MLP neurons of a small language model. Each row is named by its layer, matrix (down: output weights) and neuron, and shows model dimensions 0-127. Each number is 500 + 25 x the weight over its row's rms, rounded and kept within 0 to 999. Numbers have three digits each.
A block is one neuron, or neurons of one layer that tend to fire together. Before each block is what it responds to, as a language model described it from the Wikipedia text at the highest values.

Comma after noun phrases
L6.down4:460500505490492485488459473478488494517474438517487542499531509504505513505451508506529503513510534490480485447473485487515484509498501508457502495506441541502492447482527462484546485495507534523515522497499521479472518529507486462503496509525469476507515528496493489508538502486487467461518444517489451581521523531499522490582476495486479480495512461508527479537479475517519509503496
L6.down31:535495472491463526494485505469481474536539502511496553483479489509503517538525525498518532507493513512494524507526490494485531507450479535494502499509509423513505501525499538481477533482454507496510495518499544522527487503536515491543492517496540479478526475537515494488477535507473457463489474506498485459502517516531512530462503510515548457465528547455512461463516520479507486532445
L6.down53:513481495495508546524519508478482476492512492504555483477509504487535480522489522489552494527486492514487498483556544486463524550490512500502475490489502496480503538485467500515500520531487471501519529459510540465474504509499529512521431480492520534555481498479522487501508542499497542461457475482468496475490437499499523450534482494483499495495493493521483468527496464480486487465565
L6.down95:497555513471447469476509521525551511514476494499504497464481480504490514460465473493529551516517514512515508521514487486524504508516538491488468511515514531492449509508511466514577461490518480490473486513504521504525447533481484542483461500476470500486470492487534474506487534468474474495507519496469497529508516506456509563496450521507470490489506516404530505547490488510503491483502
L6.down143:504561472454488506488534488460507509471501496497488503489510469518463416482484513498501516470518496491488488485500538515462505513504488514490512476506514444508529489491525493549505497529526519527490503495442493511472465479512499479517532518508491489470495531508493455474483511517474459488471508506563457457541527487499515496532496491500555523486537505405532524480493509489496469517522
L6.down212:490419513500506506487521523540491514490585491496523528533514470501477523497516493485532526475517500485492480434523484481513487554492504474485492560486478495504524511497503483493503498520456534490495514524511505542501492517502470480540481498551487521466503487488514483480474492462474480496485530544463467539456502531528518527496491532475475486500493522521513513540469482505476468533493
L6.down242:469471528505492507501480546510485490504510536447497494503495502505507567492509520470475519519541461471509535510515529480537497483530494528537521488502522483514456483504443554447470521491513501475441457468499509453500493518546551515545524496478456503464508499506544494508497527526461497506520507483497510513481483533508549517522529473500478485464442496485512476483511540527533529480489
L6.down351:517446511540510495493508488528515491469484497472512546519508519516528499506482491548463514490505524503499510485498508475513504496486479474443501535521549514505518549539481547543498529500483486528488498536513484492489467507532478487518505457496495483487506518490504478461471533522473513534458457508495491476474528534534472510472536498504476481499485518525499500509471466503468474485465
L6.down544:488401471514480505520485557529510533478456482538545503473495507494496497499500481506508480475452537485519505476523492470523520487506487506523540502556523503466488531518504488478491546492477509484532541472529496499529523516477488537510452484532498507499477520478486520514498491490514513474511468507493517512477494512565511498468513519500456523512511480602499505539489534523482495522484
L6.down569:480474522515467499482478491479467450497485511444504508444507520487512536510500510477478526518450493517504508535477537520522482508509495458484509500516486516512489545472472548514506534486496478514483507446505481471486481533491458492504512486502508495521449499439527480524494525461531493527524555491512463495524506453486503491581481542473500508471511491465510517521472515473510505539496
L6.down653:483561483499473469513491499526532506504500457515481511553463448561523526484464487498466481522523523489516549519511470461503506503457492506507524481507505550520481522500476495465478485504476485525480464521517476462508514486528491533469487488448475452461508482506545484485479498520502519482467492475494501503516520587508505539462511496476515505504473521402493473479526483488492531500492
L6.down657:496449454495495502535535479555490508518511522482503531524513476507504526461546491481469464444473502555502536485495517515498450503504470487509503512492525438502512479481483432524473472464498524480503508533507535505496532452561450507536512485530494504520494521535479499478488483494489464488504531481479512505514507487521483487513483516477506512473487472516462460538519511535517497528493
L6.down662:501549511454507478492400504512500533524472520520507532487488497543508481465495497503465459473486484490491510528456509522479499491484491496534538494476510521549507475491481484510508510480513518487510510516502523518523529504502474477465501492459506495493447501510461492527495481486475555546484526561534494502499517463492474491499463551528512526517511500442535492488519498534464496483489
L6.down719:480450521490472511518490498489505506472500514515507487518508502492484509521484490535548499482491503531532520513518503485528466484467521480489496496481525519516461535503526454476520446522479512526478487483502521460510515465524496508530533519451521530482473499519495461524500461481464462501484513501480547498467515514517455509516469495492485477495502524480477482522506490557455520493453
L6.down849:510572531493514521451534451481547499506466534522534479523522504510495538513499529457516502493503500521487468481503500463509493476462479476497466506488521534479515494458545483484487491516445504496485525466525525521518480535507486446509501521500488492493511530503497480519514513506503490453547503465478535460496487477470503482544514504506545447493572510439512487503478479498465510497509
L6.down958:493507478482530498523471494501509441509586445470519482463497524509478538526506480467493479470494517486497529496514510526496474487478508451521486444504505544531483515500465498501487556483495467512495482488513507500519497503493511494514500471489504508502497525545543495527476485490468499526479488478526508500478505517488507489484461496467486479518496447520479483523499475482487455497490

Narrative past-tense verbs
L3.down768:467477518495483485478535522492559480501497472517490461478480490516521510500474521490538472516470508503481491492455477516506512479497496483508508474496467490527499483477527499499494480484534489531467485454510493499533500510448505548494485503511462491544548476486508502542525506545531520479505478507526515591475511494532529547497499537537521454483475548481464488480482493477490544503500

Mid-word pieces, table starts
L9.down262:494500545500494496514459490502505507495510504484521486476503549506494502512551510534495506510502475572530471559501498477531542479478507507497492474524449520504496486456482514469521485498512515512520510494491466498501510524494499488554474489496524450507493495504506497501500505488506473535495520506494465508517481509498537463491500492564476497514493508493499493457518496526438437495528
L9.down296:497466516516495484500482512485492527526497493519457479496485429521503509468520487511467446511483470497477512528510500544554496517487539483489475537512527496496455515489494495499516505484521524501498498510526550515520479496501471460477534530510463517484517513499494524507519504462535532462507505529515471513493517503562471486463495483445498488514480523493480530503502474509478488508495
L9.down411:494448513515511536477472515505502493490510469500492529505538512492481505467486529498468489527480503520463496494466497526513490489501500545514437512491491493517486438493501541474502532470532505505481538497501473528537493549457468508455495473450481500502508508530485493517535457481519479490478488488458505516457478504445516475487511527491504501499499510480514512541465499482477532493512
L9.down777:485526482580527475533489481473509554513465505463502479490492523470519514537481477496462527499449530506519526483453491548533490504511454536497485469493479515509511492518470527454461495514503489490465520488506505509519537509508482516496510526491504488545503456488486556466463511497484521519535479519453491470465438493500468512497473516476511518530543475509526482457515459508504489538498

Comma after noun phrases
L3.down308:473508559468542485530497501506483520504438464525521495509467496551499485521445491516491493508466515517533494529495511506490488450464531465493476489499466542526494502492498463449468450515529516511497514509532506496534512554488525457468491498481456449501518505507480481539486483515511516518495453507514527475524521480524487495525535530515529507523537519488507465515464480507465496524492

Main narrative verbs
L3.down996:486508521507502490467513497473565492530494498508514483471505506468488508478517497503549509534449515437488514468484508486508521477475458524514525480468478552509500465504499516528503498522497472522492491498503502524560569501441540515468503501538480514519533470526499506548535497534491520471504455501480493516487486516514507496479528496531508437506533527429485532481484532468501487510523

Wikipedia table/stat boilerplate
L3.down862:502487528485504460486488460514483496515468485475483548474474534496444447497522506521526514510551510501518469513522506523491509505497508500500543522515488508534494485473488495494461516518539545496517502487485510465517517467479501494544501477444509487509469502522520514457478440544520466479514484483498483470503485503478517474472537555487526517511481499558477479521478480539500511538497

Table/list structure delimiters
L6.down164:514496523501532499497518515532516494483504435467491484517489553461489485480493437504503532481533504533514480461493509511534518522506510458512515502515484491505488449544473458477547498506539493479477476513499497493503540465539515492543487528494516487528499544485520496502519519497482471474485465524444561503503518512517470522431482469505496466519498448497478464487497474513489485498536
L6.down219:495492526502464488510478530494496523500464549516546478529450513510496526473489483488464465476466498484477479528495517504498470481529544545474495534501489527473503482509459446497533476477519542476469490513464515489507529477518481530528486458519502509507482524543482518494466491486467493498513515482485505518525510495470495506503486523463480530533540481463490480534531501468540495532498
L6.down247:526386479524485519514476474471448455512503477533511483516531515526484490475530501485509477473487521527516512526466464518510491500557512495519499480496460500462499489508481463494492518502542530502499527492473476472489535521532531466506473515540520521531506508521484532468505500527490489506450518487475505518526486481514489557494483494521497511562510511610504514481518475486530479495492
L6.down299:481499481528491529492508459496517492500535479462547496507460495462477550445495493513457463532506501541538512467506538501490474502519486452533512539526512511485505495462480506471463480491521521509487541503531555501532547531494502497535477516504489519524521561512501496540517480504508500465520540496467515554483489524513537474499536516487482448467506455495523501482451487482503521510513
L6.down302:515448478505506505482493550519516521489539501482474471461543500520480535508537516506463501469516503520504495487523501533511483499502494481471482504508493540539523498511484498515534497531482493508465484509497480515519507479509511486562476521430555508476478530548469479467545497505499452524513465509486473438490489496477521509502485496546499509527492517568477492520525478501494487541532
L6.down324:484473498428529479510490482505478463472496469493490477485505479523463482505470484456484516504480474527496453448501530540455510525542527531490499451497513494517477448513511523473523550478529517499470533482504490514528500490489494504505524545488530510534530506498479535486541513482502502494489518473451513478476504492484497509467462498503469519498522480529497535531486455493534469543498
L6.down468:463480527526473512457505487502469495512499495489473487505549477450501512513467505501544492508458502500500526527528528511533472477475560453479504502491532507509474490525522518466505449543548508544455481543532504455534455522510510505508504526518516518469508495498493525528485524516502481492542461537480482505499507498491511487519478539513480536502536485480505466495509473500486480476505
L6.down556:521532543513501458510484486494466471498518497500568516519485452496456479505516505499471510512500514524507495469486489535472462489480532468506545480500489521494475489481470536487508485533529520438441490501526545474475491474528524477520463528496485475483528495529531542472512505516523479486459496511476537503569524498503454503511490510520486501482505514464523484517472463503472485493518
L6.down663:518351486523518534481507521497446479504478490533519509466520523483466507475533513490524463493479514510521492494483491542530470474521511484504527471525491470485508544502515485526497513486541507497514537485511472482497545519527490491480505539473478503487480462513510544487511486497517532489497549476523513519483472477519510511538487496503492495492486505646500495493508505469482496529460
L6.down703:502483510458512477496491465514469474532466492479481509480547515499463475470518498507521508469499491540529493488493540465533489444505527508557467512517493492489462475522499488472530515518535556518470493492496501458502528526474493502503483505544503446516514491477511516521515523545507478461517474498502536538484518506542542487521517520511509493568492501537453520486499505512495530493502
L6.down828:518636500473473502491501486459464508526466469503509494502504461509471488469528491490527476478509507510474522487513494494516482478582519505509519500481490551520505535482477494472508511514567502463530547541471462484516494502499493506444476504519499504482483535522489471519467522519480471504503497517542473452515516516516460500502528545490516513502554528429490481524513549476521483497490
L6.down915:502438501447510526480468530434504495500463446498497549475547503529507508483505496468472504488509496488498470507503494502444487473507463504507511502510524493530477465476519519475471494505511500465498525499488494491512495461468505511539529487507523557476458548518511483486525522500462531511525503529546490468543503471469498508512513480486529534519542493595479494482521517524510487481500
L6.down968:533451482491482511487458502482514513540536506463510498496549496459482517513480519501563502494488518537468505483520457509512487481482484491486509499486498531484533505464456511497508515504497480475494500461501464510480480515500448514475482471529469535468486540469521503495509512533476539510506521493506443557509497461484527547487515566516504484527492492528461527465531497502525478525483
L6.down983:498474483419550518489527509500464494545476484508419487482547511477485477493511495472515521480518520536513472465538491467518517494530512477497528505505474462470492504481487522494492513531498511492507549469483460486512535510486477504475498461505510479511499514514557509481518503490512508507491501505512480491536507456515567519476511458529505496528507458571506495472548488499535521492479
L6.down998:548454528507486481484495482524529526514497527502512481473489468515555474497476462512502519462500470484537553514471532526516508453481507501476512514504470524466496496487506491467464508480497517526495456491521510464478502440521535485530531541441487469505513530495523509496512507486473456490505506485512536508486485513534517491496520476516513523532483522496511505525522521501538486470519
L6.down1023:535451534507503510468482518514487510498533514502486455515474531484533529479503525481505532515502493550503497523511524459531462455473504511496477483479487470528484477501502512501463485468531520494496474547498487512495496485506492518547453515471506520534508491491509498509526520524453469513467539497512528492518478520511509493540471512525486475515490470462484520512514492478516532529489

Main past-tense verbs
L6.down103:533508502473545483466527504509530508543533537490512517509481468488478507526485500488509506524520452524500478480506506486447532530509518509496502474458483494501510474514533472490489525459534529558506526509510487535513520539483486483512466522487438558525497505482517522499473499484515459478498535475480514502453513490471529483515522510519549467505395473536491519434507537455450493543494
L6.down124:490496502528511480472519516478524515499520457542572545522526491500512508500487492502499472555483497508499505501536540520502521513416460490513513538504486482529472515529491518475490523516506501501496495504484515506484519486510474519449515495522471489499555470507510557529506523490512523470453469509518496510522509522491491520469480547536488475534464496515485523561471477524457539474496
L6.down230:548536498468518500487501507498523510513541492485495462515454506506496520523490511487505490475529512497514486530495470523542465450473507449534489526519482518446509460533485493491519524520470531458556508541511426507524501501505491533454479475503526491452494532483441470498507515474487507542500516491501510465537496510547451511484519505476488470503555476443463470513466498501480521517529
L6.down295:526619500505506481493528509512539474508521492512478502489459471479466493492523461485491528478499507486513496506524467494514513515508488525508524511526486541497534486502486483458474482537481532495467535514471541517530496512508466499474487501518493530506520515544497457509490525475522503472503453526480501489486516528511487501507513478507524491462473521354511506474478503490498473549528
L6.down363:487417470473498483512475532505490522509536508476492552542522505495481478461537507550497507459512479515461477482522495519521501480466498492496504518470518479539468491509501493513496509491492491434489499530510436534454513547518477488490544490522511487485515530506513482492508504509517465565490508505518449480484492523514480537500516498534463508505507494581511504525542489518504531482458
L6.down413:495527525446479502466434487537478502462471487537485484459546472528470517500482490488490456538486484500493539466508495555500502526496507520481527509475485545511519472542538482476499558497515521482513511493486473496511485481497509501453505459483476477490509525501510505485534472490446507517529494480507524540449476493465526484532457505514512488506512487491507451489501492489481515492474
L6.down425:518431500501543537528476514565537534522500508497496522512499487551471530465527476478492496491526481526486510517455534535498486515460471491473512534505512492505487500519456498508490476511505469509537493478509518553491491476516509519551525498517541564543507520486474517495480510483474510443502504470462516482518487483491547514464503502467477494488509468544426470521501537508539463544513
L6.down497:551535501460529513536490528483483533504471471502471518458483501461449453506542501500486508460492460471499522485522517503486570527473513485520512471501508570501484490484490465534500490515497484460472519460525547493521513479509452519514507502500508497464500486477499481505565475485524500490531523486471491509498471510475503519537509542539489513451440472526457451468506571490491497480484
L6.down548:535479503513504519492504507507468481468482513482537513472485476482503521536465505521532510527492492487516492539478479539541496458481499511512508531491469509481515486491497510501483470509476518462460522461539490493468522535499540476501543457504474500493519467465494494498555480478459503517526520494482495523487516529491548503524497531545488493453502464440455469476491466509512475463506
L6.down676:480577496463512488429521530498492510515469501473477525476534476512497471522460471517507513484501551540501430518511438496483503522518522472470543511522470527547483500499518482465469519501478531515512514462491484476509516512498490470486533454463509504487463478468475542459495468486495526500491503515516492448491487481509481517508512500514485511527535500435473539482479494537490522479459
L6.down805:484559535484467499494483482508538496512481504472496495493476512465513503478539529470518507536489508510496533489470511504499538509499469518495482489518535534471488493496529501508538483522449512519501516424455565479492430481485492516492504508554540484470528461495488499511505485509501532479482486466460481505547467503498520491510519505509483508513494466404528516533485478490490541481543
L6.down810:514519453511537528474485517487502448493470497496468541474524500475510482504493509501519526509506489460503520505505478494531487531553490514510538516514458525521481529473524473473505501508534503501479524511513476497474516492529471516495524470486487521466455454499535456509536522507551482483517516519472449518474478495488507499529479506475505546469487483461542536498521518500487506495453
L6.down863:501557511518531503462477521457516461538491526518512507509516529465491480490442485530493522523473520511508517512479490545475524459502490496504487504487505507520469533494527506492502513495479545499472520498494488511533504527490515498450509468478490525494525501471450521489510506470488533503494470523489495495525524547526513505460511512523465488490507519412497501497500440504496529479478
L6.down911:518417502502498523453508527472493488479533527514515525463475476489497505486551526488504520497485527437490504500507542454511524532543500505458493523517483478500465502518512484463518482505511503507493512450505537500491494509511485471512452462522459531483499491477490490512511504494507514504460497540484475542524453526473543517525465484520500534513478479545533513490541502509495483450534
L6.down963:487473486480487497489511511490560498468520467511454495472491508524503520492474505488483522504507534509505473487508469531515497488516455515490522524500507547463507447471547524496486511495514476472495491495513503505534477500497473562495535533445518499485515511521496499533498531535456532493551463528483492488530530500503540491496494456517501441509523512475454518499478485447526466528504
L6.down1017:532535525507438533532471491549511478506482507513513497478494506538506516540479469520536494478515494470554485513505522537519525540499491421538482511493500541511491477514501546499494490465475480495481495489527498476499485494505511474548509493502516525465487488466505517486467501485519454536515487501467510502525493459506505455513501536511513487470451498475503521558506459533484473545485

Main verb after subject
L6.down194:546595487522526501484491483486487515535472487536509504504516505499504488534507522521486487546498489508499504479495539487512489520476561483493503420506488509496512528534514502499542467497523448474501478531516542467522492489482502515487453492499533527496487526502535505530516478489547499512513508491490500476465527511520499487482480497484512491508525493342489483472491493482515495532505
L6.down353:570491492491528520498496538526529473507487493466496479492454546490501509537468483529491507546503490498542518536500506472527525460481489491513503521511491479449498514519481513500475489472513477486484473465531516455516526501532472481512532479511470522511530472522501532512525484510548536476517500493480555503532548537522523489456503527505494478515511473464528468473534508503527493490501
L6.down373:499515539503477478507496501524510505529487496506510459507525495490484516459492503481491485500469539509504533483482503496502501476510472503500507499501497564469495500461465512496492546522503524525487522492447510487524507495505459479461509526502516503547482511499491469501490500501434481540480514501527497502494483513571494494516515474479537478549475486420491503512483548452488528525534
L6.down384:461484492487532503483517497517506531520494531503534490530514491545472489437517501458518500486482511533527489438498495521494477508529503493521528517504507472452480514475513493514509483516445506486540520486468490512497486507503472496453492476487445508455488509503462484471459531492504527535496513557516460535529510466519472480502471489473503548504476473477531501492501533519501507473531
L6.down389:516496503517513532486531526467530495552527525470526448494557476526522488518484491465496474502496540514519479480487489502477490460518530497466490475496484498489533534525521463510505463491500473478490485502460502505517479516463520486503481464441516527507506542499487513526486478472550534458536536476505498445469485517540524493489476489488494496487518477466528504525492482479527521455552
L6.down463:502413513529459513516506528490509503514534477475478527493517479486542513511459492529488537497492497468489470531500465489540522467508473514483488500517494492503496489532534493514491469535521516521488481508531565467521492573499537509502492532501472525572521518513504503490474524539524493499528465521451544519502520519508484503503520518502526488487477516500531519473443488467493479489481
L6.down484:489460517526541463494488531479497504493539515520495542517467485488551458496547505510506433516474507487491513507511502515476489533527498545533485495519474517508482500444504521478509501473505493511500497446465502519521517512519476458464498531495441539477499496455477511565475461499542513484529465521513474525478522486493491512528489497498520502491510522449504524503475562495464524521527
L6.down521:511546500508485464505506546474489479464474531454491516460523566499494512535496488502525514495530496500476520500512510486533528469522504532529513467472532471513485531473540528522506490466519501468471490464515477524528500518461528510460519519486499470505507474461443496526493502497530511478532459523514462480474523484476500508502504447457493486464501471349548462479465538502510486459527
L6.down610:512561489514522511468491508511521519474482513492519470544522469503518495484478475494457471536496514491519527521488534546489502507491501462531532484466513514475464499457561532491479525480487511515481488523506503496484520503515541516520537521507511490487531530462494502497495509519471448489515502495529525461480531471536504487497506472495474510475500504511502485514515461464501504521516
L6.down614:503446542469499510483510458527614534509503510497484482481444504507492496441481488489481496526504561497511486491498450514492494469501455517477519481488472522538497474503493458494529513497523450513488555476471519470552512478495542581515498564493493510539491468512524501476505541526505530477553496523491535492529523473501513510473452494483501480491495486495512502525502475490505523460509
L6.down616:506595481450454524493527518519521517497477518492465469481519499513512497506501504504494527470473521506537502495464475513502517484504474499513509495504476483468486476500491506496534504543506527528482524535461513504483461488480506493513496503493543501496492516502486470484483533490511538488489498495493485540479525487515520480490475491504500516516526488330487509500480534502481486493517
L6.down890:523667492471492496516473527492496470464531510483497490469522478497489506520508457512478525519503490506520497472491493491493535478484474522509492524499504532485516530510533490480503496509494485500477541509497516465537510505491477510470503514491471481501507507514468489497497538508493542520500508480530472492496501519489503464511489494484492509501491554312509516493513521484468494557527
L6.down910:539445537540522514445476496523536536525487528453488486488475485467464520490483548490496483498435525490475487483506528519537488482513456492533480498495536532477489478508450510529519485475526534523502539472481517506517504516467538507471470514518503499512543477521522498511515497511470546527503509462506479503519460507532504489502486505468453452520469510503537501473469504496510519468496
L6.down921:485478458457451445466565509528530491525503486499510498509503496501483471535504493481491517459480476490483471459552480526467505514541488481532548527535521504536492526519541485532498510518558522468496497510467523483508492479500515521503500441517526504500490521502528520491489494535465502502470546536530493484506510503457477505534478496492508492519461500505507503491490486479509552493516
L6.down949:489506443528493488513508500492489520492536513507448467505465525492497545515511498467525502481451474551459494497481497512509506495535474510490505469529484490440512479493479499529516503483506458528495505473517479535511506543500511521493462479523497532499485521485518493517462533445519529501505457544470539485501477548536525498456482492485483505512481543411524502512509499525544521524484
L6.down984:514546489489484526524498488489516491492523505516507530472506498535513507504462492524484514455486473504523485520532496495475481507475514493543513549491522510521493481498507506494510528540538502474529501533507493509491503441500468517461504487496494486521511490511489461527506544473487484503510518520478503487474517466470501499498501506510501499551479536335502509519495496470469486500482